python train.py --n_head=8 --n_kv_head=1 --optimizer="adam_variant" --lr=0.00098
MLP neurons of a small language model. Each row is named by its layer, matrix (down: output weights) and neuron, and shows model dimensions 64-159. Each number is 200 + 30 x the weight over its row's rms, rounded and kept within 0 to 999. A neuron's up and down rows have the sign that makes its largest values positive.
A block is one neuron, or neurons of one layer that tend to fire together. After each block is what it responds to, as a language model described it from the Wikipedia text at the highest values.

L3.down21,152,260,211,215,228,185,217,206,233,176,181,167,204,226,169,212,239,207,206,206,196,201,212,187,223,167,203,251,160,117,179,242,149,231,227,198,208,201,237,243,217,162,212,194,219,243,212,154,231,234,215,219,213,172,259,216,224,204,181,200,191,250,216,188,230,190,261,220,190,211,161,184,197,197,245,185,201,144,207,165,228,234,227,142,197,300,179,191,213,260,252,184,185,207,223,209
L3.down135,147,208,161,193,214,219,159,171,252,189,173,187,160,228,184,226,217,212,226,205,173,210,190,204,254,205,183,231,202,208,178,213,177,198,182,180,160,200,185,161,186,192,211,220,183,244,216,210,222,178,215,208,220,189,197,211,200,180,190,182,199,189,224,161,195,175,213,178,201,185,148,108,148,163,215,160,254,174,198,253,228,243,195,205,240,208,223,189,204,263,199,144,151,188,191,181
L3.down216,195,176,207,198,162,204,164,227,201,167,197,188,223,206,167,203,239,171,223,217,252,236,211,187,234,227,171,230,202,188,150,186,165,171,189,199,225,165,190,230,213,171,206,177,187,215,185,201,224,239,255,177,205,236,212,186,258,200,221,176,165,168,193,224,142,192,203,177,199,195,146,177,206,170,252,170,261,212,116,230,210,247,177,241,208,186,232,198,161,227,181,200,124,189,187,182
L3.down364,205,209,214,183,178,253,240,191,233,202,229,194,197,163,186,181,188,187,173,219,225,201,157,251,212,232,208,139,214,194,167,226,215,147,200,210,186,208,167,187,196,241,168,182,209,207,217,212,120,142,167,197,167,145,262,183,215,160,193,187,171,199,233,225,187,229,152,195,172,253,229,193,171,211,228,242,186,209,176,207,191,216,257,260,170,209,242,212,241,216,166,243,173,217,193,190
L3.down463,238,182,203,130,149,270,206,207,222,175,194,191,165,241,262,218,298,206,204,213,199,186,160,188,216,179,182,228,197,186,182,161,256,223,231,184,193,170,232,200,226,191,200,205,163,176,187,236,208,167,239,236,209,173,156,126,167,201,233,191,235,208,202,222,179,244,165,150,192,242,203,181,187,175,209,150,181,211,179,217,206,184,249,247,258,240,197,220,198,193,171,178,191,150,200,184
L3.down560,153,178,164,197,165,183,113,217,262,154,217,156,202,171,183,174,269,153,155,172,195,244,169,232,226,186,171,228,218,220,176,180,177,191,268,231,194,141,161,158,165,198,157,173,161,201,216,193,192,175,208,208,188,138,254,172,149,227,180,170,203,218,204,226,182,228,196,220,173,190,271,156,189,190,219,184,198,173,189,180,191,261,193,229,212,201,197,228,237,228,176,162,240,170,186,162
L3.down696,194,220,213,226,189,196,198,222,241,231,193,123,277,168,217,212,204,200,223,153,162,191,178,193,248,244,221,180,253,194,204,174,209,167,183,157,206,249,216,239,175,212,177,191,200,184,186,183,218,246,205,230,272,197,209,180,149,245,146,203,213,188,212,176,187,189,202,195,193,257,174,166,181,163,267,185,210,184,215,187,139,198,197,211,206,229,188,236,195,239,196,216,212,214,207,217
L3.down747,189,245,180,177,70,231,197,236,216,183,198,277,169,190,194,197,244,160,210,182,178,166,156,162,222,224,211,209,261,242,222,175,191,218,216,190,242,198,234,207,244,192,212,207,193,200,243,200,209,198,182,221,206,190,156,248,196,182,171,236,194,190,203,181,229,206,212,215,239,197,264,185,193,211,238,199,153,241,210,150,241,173,180,223,173,199,159,188,218,210,227,152,206,208,188,198
Description: Paragraph ends; governed prepositions

L4.down346,205,147,228,231,203,145,215,205,203,223,160,208,262,231,210,201,196,221,191,161,179,199,210,186,233,217,182,176,197,244,193,213,281,201,164,202,163,213,151,211,219,215,143,152,153,186,186,149,222,196,225,204,194,245,172,165,204,225,243,185,244,206,214,196,164,223,192,197,224,178,200,150,196,221,176,187,179,199,193,191,169,174,232,172,212,257,206,134,157,225,178,256,143,187,222,210
Description: Numeric table cells

L3.down77,202,214,183,165,203,186,185,185,183,196,198,225,178,213,212,228,215,220,218,193,174,181,215,193,178,179,208,200,229,195,233,220,202,245,190,226,232,171,131,253,178,193,184,223,161,193,176,205,146,203,200,205,232,136,124,217,200,182,136,152,212,224,158,123,220,165,242,219,191,164,229,188,200,250,237,214,208,245,228,235,200,225,234,162,243,198,148,151,132,233,152,239,186,216,228,162
L3.down215,213,201,156,198,227,155,192,212,185,215,199,217,230,157,181,168,160,186,178,222,216,122,214,177,187,193,209,196,167,194,179,183,197,233,217,175,260,178,234,185,203,241,148,165,249,251,240,144,192,230,190,212,219,229,185,232,203,207,142,172,210,210,232,216,206,197,127,154,179,172,221,192,224,235,173,109,185,176,196,135,202,175,205,253,240,166,205,219,219,180,249,200,197,207,136,194
L3.down240,234,179,198,177,211,220,209,237,161,185,152,188,204,138,153,134,226,178,219,164,164,192,136,170,198,214,213,235,189,205,208,179,199,226,208,196,193,185,272,230,155,226,198,199,226,217,155,184,222,228,178,170,179,184,196,217,201,226,246,189,225,182,194,204,157,143,206,206,201,200,212,230,198,194,205,114,185,220,175,192,232,140,182,180,192,224,205,166,221,207,195,250,196,145,217,195
L3.down243,147,231,209,168,194,189,250,186,239,196,206,216,255,151,224,217,223,210,248,200,212,171,229,226,225,202,152,202,169,165,167,196,237,267,228,191,244,172,234,186,180,176,235,197,206,298,203,183,198,214,219,190,207,201,183,219,201,198,197,209,140,200,241,166,190,194,211,183,173,200,166,153,200,189,213,248,142,175,222,157,177,212,211,231,167,206,219,183,175,186,195,282,197,176,163,163
L3.down260,195,217,175,231,198,169,218,214,229,218,214,222,164,181,183,184,175,219,230,167,215,199,163,195,184,208,203,156,154,211,135,209,142,180,208,222,219,191,197,174,207,228,256,205,237,203,207,168,198,188,182,134,248,177,146,228,227,223,165,228,184,185,177,191,201,210,175,198,217,212,181,207,191,194,218,183,263,197,179,188,283,223,161,203,217,163,194,209,216,191,259,237,216,194,242,198
L3.down674,200,264,232,245,195,222,219,180,198,166,228,262,227,191,169,171,197,206,204,193,207,190,219,215,173,179,179,210,144,203,194,263,175,181,204,181,213,209,171,166,216,230,203,225,197,218,163,173,264,167,213,159,223,190,221,216,204,159,187,207,208,181,239,227,154,211,158,157,227,168,168,180,155,159,200,183,244,185,230,235,278,230,226,179,163,216,148,149,188,173,189,230,173,144,187,216
L3.down730,252,177,203,205,242,199,200,180,184,216,185,196,181,237,196,203,175,192,171,232,187,192,170,216,187,156,203,144,260,182,208,189,182,173,190,230,210,209,199,204,229,255,135,206,185,187,203,167,195,149,194,217,187,213,166,195,248,228,209,223,181,171,203,289,217,139,238,163,253,155,137,145,184,209,217,152,196,256,223,201,202,165,193,228,171,201,173,232,224,151,197,187,204,239,194,174
L3.down759,217,182,194,170,208,182,213,202,184,213,196,233,229,238,177,223,186,210,213,201,145,212,215,214,173,181,201,211,179,241,247,194,263,192,192,190,224,189,175,209,233,183,168,187,135,169,205,188,188,256,230,241,183,227,185,187,221,186,261,164,168,121,220,227,161,245,190,153,211,251,193,220,212,185,182,194,249,155,206,254,185,182,209,258,170,181,162,212,203,179,203,209,188,216,197,157
Description: Sports results terminology

L2.down8,268,182,195,174,182,197,142,249,200,201,207,127,205,191,246,188,265,168,197,179,219,179,188,178,184,211,221,177,198,181,176,140,183,199,196,207,167,173,175,209,172,192,187,163,184,180,246,199,165,232,230,268,248,243,257,110,138,242,210,220,221,190,207,188,183,266,205,223,203,182,168,225,217,181,240,192,215,231,219,159,214,193,227,210,208,209,229,252,226,159,212,180,148,190,184,181
L2.down39,219,204,206,186,217,136,221,202,194,243,225,196,175,191,178,222,228,184,222,197,183,185,192,205,177,241,196,190,163,182,233,182,193,183,239,183,210,186,169,216,194,242,170,249,202,199,205,159,235,164,239,219,170,166,177,186,204,213,194,194,202,234,222,204,208,234,242,189,205,149,197,217,194,224,237,160,222,209,238,172,211,192,196,222,216,226,146,192,199,177,185,225,170,249,221,199
L2.down143,186,173,228,220,222,177,184,206,228,198,197,185,213,208,189,166,230,204,189,189,182,215,156,228,197,177,186,218,212,233,172,195,226,196,251,220,192,218,198,199,198,169,210,202,176,240,174,166,250,195,197,167,195,212,218,155,146,235,202,190,173,147,184,166,156,185,151,132,185,167,215,153,138,171,195,186,220,146,190,182,181,221,220,206,156,209,189,177,163,250,245,194,178,213,181,202
L2.down169,194,242,210,170,216,158,201,183,187,122,195,179,192,195,217,162,265,217,212,172,223,199,138,243,217,192,185,246,226,213,201,227,144,215,241,225,214,189,209,158,179,172,191,212,146,171,200,249,287,192,227,178,248,217,221,145,232,197,218,171,205,190,210,276,238,200,171,199,198,132,160,185,174,240,233,175,209,137,179,192,200,191,209,153,218,216,162,254,217,160,165,177,219,227,215,186
L2.down260,172,201,175,210,198,142,151,207,187,185,221,189,185,218,199,211,233,254,173,181,205,201,168,198,178,208,196,204,172,176,156,191,186,223,205,200,223,155,185,200,230,181,241,167,210,141,174,165,262,230,224,225,204,209,213,161,215,210,205,231,175,253,222,235,202,205,224,180,174,145,164,161,213,191,215,171,243,178,203,158,232,194,163,187,229,240,158,224,168,209,197,206,172,252,213,175
L2.down291,188,209,177,180,201,201,188,208,185,222,160,184,218,185,163,240,202,228,209,197,165,213,194,281,154,197,219,199,158,201,239,202,234,217,249,179,175,179,203,153,235,197,195,236,151,213,242,208,203,231,195,205,199,209,217,209,208,165,239,269,250,193,200,193,220,200,196,241,201,214,192,168,203,244,172,219,248,169,194,253,204,205,233,209,215,214,218,207,248,235,247,206,210,181,204,175
L2.down324,210,210,251,184,194,200,133,217,222,215,203,229,184,231,258,218,231,186,194,217,192,174,164,182,176,191,216,226,179,220,233,220,185,173,228,180,190,249,175,217,169,204,251,179,206,180,233,138,204,174,197,148,146,159,213,231,186,193,232,181,215,248,226,217,225,181,145,223,217,162,219,224,190,206,255,171,218,178,232,195,185,161,170,200,202,208,164,233,271,178,268,180,153,243,221,212
L2.down559,217,174,209,228,204,187,221,230,213,169,164,185,196,196,205,141,187,190,156,159,209,211,223,207,181,178,235,227,233,274,212,199,236,197,163,229,160,183,202,174,187,199,140,195,186,239,202,237,130,148,181,218,199,209,194,241,195,202,164,200,183,190,166,163,202,213,260,234,194,236,210,183,182,198,228,190,233,214,253,209,203,128,258,239,169,149,164,177,151,164,215,204,175,253,156,209
Description: Preposition "for" after nouns

L3.down22,165,201,183,150,226,214,167,207,173,218,232,222,186,178,218,202,163,156,176,213,153,188,206,183,228,250,254,191,206,202,200,244,248,178,156,179,147,218,226,195,173,192,207,210,215,213,247,198,163,214,268,151,179,188,202,201,256,255,141,155,178,187,207,148,209,240,248,170,214,228,216,237,192,226,139,196,185,220,241,200,197,213,171,224,154,197,220,234,186,210,201,156,128,225,215,162
L3.down29,224,192,171,215,222,152,230,197,187,174,220,216,266,181,210,179,224,223,201,200,221,194,196,217,220,298,203,195,225,214,196,232,258,172,170,162,151,128,178,157,235,210,170,214,190,183,183,200,230,198,232,236,204,252,158,182,134,235,230,172,160,216,230,203,147,239,171,193,216,202,198,140,188,214,183,227,195,183,168,204,187,174,174,151,203,199,201,142,176,189,172,292,191,185,221,258
L3.down180,180,189,152,257,227,145,191,225,215,163,163,226,254,193,147,179,191,183,196,217,156,225,179,196,194,182,166,196,156,157,228,202,234,163,231,213,213,220,222,152,203,185,201,202,208,197,224,212,179,231,204,176,170,233,207,189,176,193,208,221,168,160,218,186,156,229,177,174,195,205,222,206,196,207,172,241,172,150,235,150,189,182,192,149,234,181,168,230,210,202,245,230,199,191,182,191
L3.down312,183,173,156,224,195,159,235,202,207,165,221,189,238,202,171,197,204,184,175,159,194,205,200,160,238,158,209,201,223,181,212,196,234,177,263,216,222,198,210,301,228,195,200,150,162,200,207,189,209,184,193,222,193,217,284,211,207,158,211,165,210,205,160,161,214,166,227,209,205,183,213,156,237,254,189,163,242,228,202,145,206,232,221,199,211,179,199,190,251,211,215,179,191,221,216,216
L3.down322,170,188,110,186,182,278,169,208,242,197,175,172,224,232,225,236,152,194,211,178,235,166,150,205,142,192,209,200,227,256,237,233,216,213,247,241,226,236,191,185,197,187,229,200,199,197,181,262,222,206,187,219,165,173,219,256,224,246,196,212,150,195,214,215,211,180,228,113,166,228,164,168,192,176,219,208,158,206,171,215,219,178,208,146,222,173,232,219,191,131,177,187,216,218,235,190
L3.down361,233,151,191,241,207,185,187,248,198,234,196,241,189,214,156,185,216,170,144,178,177,217,166,200,151,213,194,199,237,221,222,174,198,160,221,165,215,184,202,192,178,209,205,149,252,188,184,176,187,246,223,221,151,216,183,228,211,249,206,228,211,258,249,245,203,206,220,190,249,222,225,171,213,204,189,213,151,200,234,206,172,190,216,188,196,205,206,213,226,225,249,188,256,193,150,199
L3.down550,217,136,192,197,265,186,195,219,207,205,159,249,216,195,210,178,209,232,240,186,252,159,181,198,231,175,220,162,185,277,218,175,249,196,187,242,200,176,223,196,193,161,228,145,212,199,166,204,227,204,189,245,200,231,211,197,131,213,204,172,215,193,188,211,216,221,154,200,198,194,164,206,197,240,155,252,172,217,190,215,145,224,159,172,219,260,216,166,192,191,172,283,154,200,227,220
L3.down657,164,231,213,214,236,132,155,219,163,203,204,176,242,154,175,206,236,202,201,184,207,178,214,205,217,190,145,198,187,249,191,257,253,239,150,180,214,240,232,209,228,179,162,207,174,177,208,248,241,229,196,185,215,210,244,175,191,195,174,170,240,133,189,167,221,197,219,162,235,161,212,186,190,211,192,229,182,185,183,218,216,188,210,179,185,174,172,187,222,243,207,191,251,182,179,225
Description: Table cell numbers

L2.down62,118,252,147,188,181,217,217,213,198,209,188,238,164,193,201,143,138,233,156,285,256,201,202,210,183,189,214,182,158,255,190,184,183,171,213,189,243,174,207,161,207,215,134,180,183,233,205,220,203,206,175,180,144,199,218,244,175,178,250,226,227,183,201,197,199,247,195,304,173,177,168,227,208,169,187,172,166,243,170,148,183,213,166,226,252,220,201,202,217,243,165,192,209,234,207,187
L2.down65,154,243,228,228,160,226,192,197,185,228,224,173,193,191,188,235,227,159,201,189,206,181,187,194,173,233,215,231,218,265,212,162,212,125,192,269,134,215,179,157,246,247,215,197,234,196,173,219,231,255,150,180,172,144,186,167,221,189,204,189,204,211,253,196,214,225,225,207,182,176,172,194,183,153,190,255,175,198,228,237,202,184,238,238,193,205,182,229,216,161,253,250,217,194,211,254
L2.down161,228,196,160,202,110,122,236,185,193,201,184,247,232,197,206,209,177,168,218,195,182,228,204,197,158,193,197,212,153,153,201,191,230,205,208,214,162,141,192,228,218,169,216,168,182,179,210,178,143,217,169,239,158,217,168,243,178,219,191,175,188,217,190,184,216,162,230,220,213,243,228,208,234,211,194,157,165,172,211,217,176,270,204,246,181,235,197,190,231,189,228,207,97,220,219,214
L2.down171,215,193,195,177,106,164,203,203,224,217,200,263,238,214,203,203,258,140,224,168,217,197,182,192,154,186,218,243,210,204,203,183,239,144,209,219,230,239,180,188,184,168,226,162,209,203,207,233,162,195,226,219,192,202,202,249,202,191,216,187,191,193,185,187,204,203,195,219,189,213,173,168,211,150,158,189,226,132,156,243,222,197,181,228,208,164,170,212,232,175,204,193,213,208,172,220
L2.down383,187,161,165,187,183,235,167,221,133,163,195,192,165,155,161,252,179,221,192,190,187,213,97,178,208,231,179,176,214,152,214,186,235,202,189,201,208,227,129,229,204,229,201,217,200,221,159,163,138,215,205,182,242,182,214,158,209,159,236,215,242,210,217,234,213,204,228,221,210,190,164,161,195,154,187,188,258,193,203,179,166,234,201,189,212,188,129,154,173,137,232,191,227,253,190,143
L2.down425,173,253,220,236,224,203,229,177,228,179,228,228,165,118,207,203,204,161,227,195,189,228,165,228,193,192,176,166,194,175,210,239,191,199,236,159,259,197,191,229,191,243,240,239,191,257,214,168,136,194,183,227,190,191,235,253,214,160,144,204,263,186,216,175,147,220,238,193,186,190,249,179,169,220,217,132,201,176,210,184,261,168,195,193,218,225,193,187,234,206,228,227,203,172,206,198
L2.down617,174,235,191,160,157,229,257,171,208,236,256,212,207,161,182,190,169,175,186,202,153,224,181,218,194,178,215,193,192,162,219,228,167,177,197,205,202,228,205,223,187,186,195,206,219,227,198,225,179,257,211,170,213,165,249,241,201,192,168,196,273,192,220,172,193,209,263,223,228,150,218,232,195,224,223,204,199,213,210,181,209,219,225,252,221,216,232,231,152,221,220,110,211,185,217,175
L2.down706,181,201,223,229,167,195,194,219,268,137,187,220,216,206,226,223,174,215,158,236,201,155,207,150,164,211,182,225,150,190,228,173,213,197,222,193,210,235,219,191,217,219,217,214,184,271,263,137,207,233,182,267,187,226,224,234,112,198,230,171,152,219,214,222,208,187,221,176,178,191,234,179,202,202,145,192,223,198,171,185,205,212,237,201,192,175,224,159,190,189,260,178,223,211,158,192
Description: Ordinal number suffixes

L3.down85,230,180,171,154,196,191,177,200,141,199,195,219,224,248,178,224,171,174,186,160,217,256,149,159,177,173,181,192,220,227,228,182,215,217,206,194,195,258,213,153,231,173,142,220,194,176,221,171,159,157,164,216,193,222,237,227,175,201,219,176,189,220,163,194,203,151,213,116,187,192,217,177,192,223,256,182,228,149,247,240,215,196,179,216,204,126,199,199,206,226,219,155,176,177,214,158
L3.down197,165,210,218,190,168,225,193,218,211,196,200,209,182,195,179,215,222,200,188,227,217,197,209,220,175,224,201,233,178,195,178,202,224,187,196,236,153,196,131,207,230,136,210,222,232,272,217,164,242,165,188,162,156,140,144,223,238,199,215,188,254,177,203,238,195,176,206,282,214,152,170,238,255,219,177,237,170,238,197,241,220,162,229,233,234,207,194,195,162,221,218,219,204,187,177,206
L3.down242,232,209,217,161,147,171,201,203,226,154,221,163,197,164,214,228,219,209,187,175,250,222,138,215,204,226,165,219,192,203,213,176,191,177,186,215,205,197,206,191,177,192,184,226,196,200,177,163,188,182,274,211,234,187,147,223,199,241,196,199,126,267,222,177,218,192,196,246,235,207,155,233,224,195,159,212,196,229,208,228,181,230,244,257,156,229,196,253,249,162,201,201,234,181,219,205
L3.down426,199,201,191,214,175,176,220,260,223,195,153,154,187,172,207,198,166,185,210,230,179,203,228,175,160,204,232,212,224,202,167,167,219,254,254,229,259,219,161,229,177,180,235,183,179,190,218,179,210,247,216,272,211,245,223,150,223,263,169,189,193,209,213,187,217,203,195,267,214,156,235,226,208,172,115,263,187,241,151,211,173,206,188,247,170,208,229,196,222,185,177,224,182,257,194,227
L3.down440,183,199,213,189,114,240,177,189,229,195,241,230,187,197,194,196,265,231,162,209,224,206,171,218,183,233,220,180,198,185,178,177,242,202,234,175,173,214,215,238,169,221,228,209,230,212,242,224,187,193,193,199,174,151,207,222,237,234,226,248,165,188,226,232,227,225,197,229,216,173,155,238,152,190,200,206,185,183,184,208,263,195,168,199,241,206,220,225,181,194,253,186,169,217,185,207
L3.down441,211,213,153,172,197,152,173,212,235,195,208,193,220,245,252,193,166,183,176,210,229,204,248,182,203,238,221,249,263,208,224,181,190,174,203,226,206,220,190,155,205,243,164,200,219,163,217,168,161,235,172,194,196,194,218,181,182,172,235,212,175,186,201,211,159,157,193,210,208,207,226,160,226,157,227,248,245,149,128,228,234,180,252,192,194,207,259,184,211,196,236,145,212,210,237,174
L3.down508,258,224,212,184,177,138,178,197,261,252,221,259,191,244,220,226,243,249,176,172,186,210,239,191,243,164,200,227,202,260,209,193,180,204,221,188,181,195,219,211,172,180,152,219,186,212,212,173,209,162,205,223,172,249,235,198,121,178,210,151,223,204,218,140,137,193,134,192,205,201,171,157,211,196,192,230,231,209,176,188,217,185,224,192,224,196,201,185,228,190,305,139,213,205,191,185
L3.down707,136,190,249,195,205,143,200,215,180,179,208,195,214,177,221,229,182,212,201,204,173,226,193,193,215,181,254,123,203,153,233,186,135,201,183,237,175,248,148,196,209,205,224,219,178,281,182,241,189,198,221,242,155,145,218,179,212,189,210,199,194,232,204,171,217,170,156,179,217,219,160,193,235,226,164,184,170,252,224,208,178,185,177,145,227,179,217,206,155,216,208,203,161,185,169,199
Description: South Slavic names, In/who

L4.down765,193,238,232,216,216,206,219,233,228,141,190,210,226,200,189,207,184,167,220,231,182,224,181,200,157,207,227,221,192,206,230,202,220,209,230,173,245,307,159,216,189,199,245,223,213,218,231,139,215,270,241,210,234,231,196,184,183,196,255,221,198,177,151,190,262,214,176,173,225,226,250,162,217,169,209,167,213,139,174,190,160,186,167,163,200,151,216,170,200,177,149,212,162,198,217,200
Description: Fragments of foreign names

L2.down67,170,219,178,208,151,192,246,179,221,184,178,186,225,161,164,185,132,207,220,192,220,202,244,226,186,219,166,185,145,132,167,144,207,201,184,209,190,192,233,164,223,249,191,231,181,192,235,189,232,184,215,179,216,197,173,204,268,229,155,164,191,205,232,231,178,195,226,192,236,202,203,197,201,185,132,139,185,162,187,193,184,176,181,234,214,182,216,182,162,155,228,251,241,193,176,215
L2.down192,205,231,159,204,203,163,211,192,218,229,209,136,226,139,218,189,196,195,220,201,185,162,204,228,206,209,216,174,137,225,179,177,276,159,174,205,194,168,218,187,232,217,235,198,195,193,230,209,245,180,171,202,134,201,200,243,167,199,170,207,243,213,215,215,150,230,219,152,196,132,269,258,209,234,214,253,170,193,221,216,165,146,174,209,199,203,218,260,215,225,195,186,296,177,221,228
L2.down304,209,221,219,219,262,181,217,194,171,276,176,203,227,186,245,153,235,218,226,215,191,156,197,208,166,206,230,180,164,176,211,164,183,210,266,198,238,183,232,161,174,276,151,164,202,200,180,241,212,189,204,183,237,242,199,175,199,176,180,182,244,189,198,192,182,198,164,168,216,170,217,205,258,230,230,190,213,245,219,106,185,188,159,246,144,139,201,295,181,184,236,232,226,132,200,190
L2.down314,198,191,168,207,175,225,139,184,248,219,184,228,155,231,165,232,215,196,220,238,167,187,153,129,214,174,214,225,183,281,204,185,191,227,219,204,212,234,212,164,224,194,196,201,187,199,192,231,276,173,156,216,175,162,206,174,207,177,215,199,191,188,261,235,185,189,168,236,205,204,186,275,214,121,185,200,173,218,199,250,238,179,231,247,150,199,189,204,239,244,184,222,166,191,154,150
L2.down381,234,150,168,217,190,163,187,185,167,224,211,205,207,245,215,220,184,186,172,176,191,183,182,196,178,187,211,266,248,228,220,218,211,201,178,217,174,214,194,180,224,215,212,195,205,229,130,213,173,197,171,214,196,216,152,165,200,234,212,217,178,201,204,114,164,260,153,142,240,237,151,196,236,213,253,216,214,191,208,167,142,185,234,214,195,214,230,218,203,220,210,226,214,199,199,191
L2.down454,206,192,149,210,198,176,227,184,263,144,230,160,200,159,161,125,185,267,178,210,244,202,241,172,179,204,217,136,203,210,178,161,215,212,245,201,181,188,180,190,208,180,226,179,193,221,197,240,215,212,167,184,254,198,163,210,146,190,245,206,208,186,233,215,208,185,86,244,223,214,188,216,215,223,239,199,179,237,184,166,141,190,211,253,249,207,197,175,177,185,143,195,195,207,185,174
L2.down455,219,209,208,198,220,211,204,164,210,225,192,135,220,147,218,178,161,271,208,217,167,165,179,201,241,209,219,253,208,262,219,206,219,221,181,215,221,205,186,170,190,184,213,211,222,208,172,193,234,188,151,195,224,156,152,216,237,214,157,209,201,229,202,160,216,147,167,191,225,240,273,274,221,208,189,178,226,233,185,196,160,141,236,189,196,177,155,190,234,235,224,211,194,203,165,196
L2.down594,244,196,234,205,198,195,247,204,272,200,220,133,272,180,196,164,174,218,185,205,245,181,191,226,213,218,199,176,213,158,200,165,181,199,214,175,208,205,288,169,207,178,243,189,179,235,180,188,208,239,181,190,231,218,236,220,179,227,223,184,146,246,202,220,200,242,87,231,192,222,169,251,195,232,182,184,188,212,153,136,169,163,208,168,175,236,217,212,144,157,145,195,263,162,170,209
Description: Foreign name fragments

L2.down45,211,198,189,224,163,225,250,207,225,133,205,243,228,226,178,216,229,196,200,210,251,172,187,167,233,181,209,230,212,213,124,189,202,234,160,237,196,225,224,197,187,193,217,198,208,222,165,193,190,182,149,150,221,248,145,180,173,194,232,178,198,251,171,209,177,226,180,172,160,177,125,178,150,221,146,213,197,171,160,186,154,153,243,200,173,228,222,189,223,151,164,253,176,204,142,204
L2.down60,240,186,239,227,210,167,173,170,236,230,228,204,173,183,160,144,252,204,176,171,213,162,174,209,250,234,186,218,212,168,220,207,190,205,156,188,198,148,204,195,211,183,181,219,191,215,164,227,202,261,170,183,207,180,190,213,173,218,171,182,242,190,191,233,192,178,184,225,172,221,210,233,211,227,242,217,151,211,236,224,176,188,204,247,191,261,210,162,229,171,175,207,181,267,185,187
L2.down268,186,166,195,222,230,163,191,248,186,218,202,167,205,168,215,188,226,181,264,165,207,154,177,155,178,187,209,285,202,245,134,178,220,239,188,155,203,208,237,174,213,265,159,178,182,198,188,213,228,210,150,229,202,213,201,204,178,191,208,178,216,253,211,177,202,214,169,152,183,168,254,213,148,219,207,211,165,177,162,197,191,136,203,177,197,245,222,222,201,242,233,251,179,190,176,207
L2.down284,171,193,162,162,210,192,203,156,222,199,175,155,190,200,200,178,211,143,195,197,193,186,220,170,143,208,206,207,223,197,206,232,183,218,249,175,245,203,233,152,185,229,209,216,238,225,218,234,205,143,199,229,203,214,187,239,217,192,186,235,227,191,252,194,175,223,184,207,168,210,220,140,182,202,210,204,217,186,182,156,223,204,181,231,210,165,171,207,222,213,224,174,234,221,250,208
L2.down340,158,167,168,208,234,208,201,166,212,205,207,188,245,178,196,238,229,229,201,210,188,139,176,192,180,167,233,148,160,172,172,157,257,220,198,223,232,219,214,180,215,166,215,184,184,206,202,205,255,180,188,151,238,205,225,181,214,167,229,195,176,199,214,200,178,204,183,143,220,112,126,171,215,208,193,266,180,213,240,184,173,293,231,205,194,211,178,217,162,212,222,225,209,164,191,198
L2.down447,224,215,175,225,218,219,162,219,188,216,255,204,215,228,191,218,187,185,187,221,235,243,176,185,184,192,157,162,243,203,187,198,203,200,145,178,99,165,189,165,200,206,174,173,237,237,251,196,256,219,228,185,221,221,210,203,193,194,201,216,202,193,156,192,184,239,277,192,235,224,199,187,177,177,227,175,208,234,206,229,250,170,202,180,238,220,233,155,187,279,170,213,107,178,248,200
L2.down660,230,205,245,229,241,182,197,188,196,138,201,212,227,227,212,219,174,167,204,178,226,219,192,197,156,233,221,183,200,151,215,243,206,228,229,206,172,182,192,194,195,196,206,234,154,182,221,241,143,157,214,293,242,144,216,203,216,245,188,183,191,210,177,149,219,151,228,222,255,186,191,167,203,223,164,253,223,217,249,175,173,144,265,187,191,159,219,204,204,236,191,232,192,210,157,231
L2.down708,194,233,190,187,181,193,203,231,241,254,210,203,190,207,253,190,173,212,202,237,194,207,236,232,155,160,231,213,156,221,244,264,207,232,196,203,138,155,238,246,173,179,177,245,176,209,190,181,202,121,240,166,225,169,163,213,170,136,232,242,167,236,180,183,237,210,169,204,248,258,218,207,173,196,177,196,208,198,229,165,184,193,172,174,241,177,173,200,195,216,161,210,177,193,208,200
Description: Sports stats table numbers

L4.down656,183,214,225,204,181,201,187,192,227,193,211,162,183,170,196,216,230,163,225,181,225,213,209,199,188,205,184,212,165,197,155,227,155,194,224,241,186,204,180,224,189,209,227,210,180,169,147,223,208,198,264,210,178,178,209,205,201,188,190,209,177,237,240,201,247,199,169,188,220,182,196,226,226,189,182,185,204,157,185,195,215,186,209,226,202,221,172,190,190,219,193,217,241,271,229,177
Description: Purpose and time prepositions

L4.down72,205,192,163,216,191,153,207,263,192,207,230,137,164,156,165,188,149,186,124,196,191,170,251,155,199,193,208,211,225,170,169,205,187,200,151,237,222,214,168,179,188,205,204,209,148,223,201,196,167,210,213,176,195,167,172,217,171,211,180,142,204,194,159,212,196,179,199,160,198,181,210,199,209,275,181,168,230,223,176,172,163,216,194,169,238,241,160,190,168,192,210,206,176,176,171,186
Description: Competition and credit categories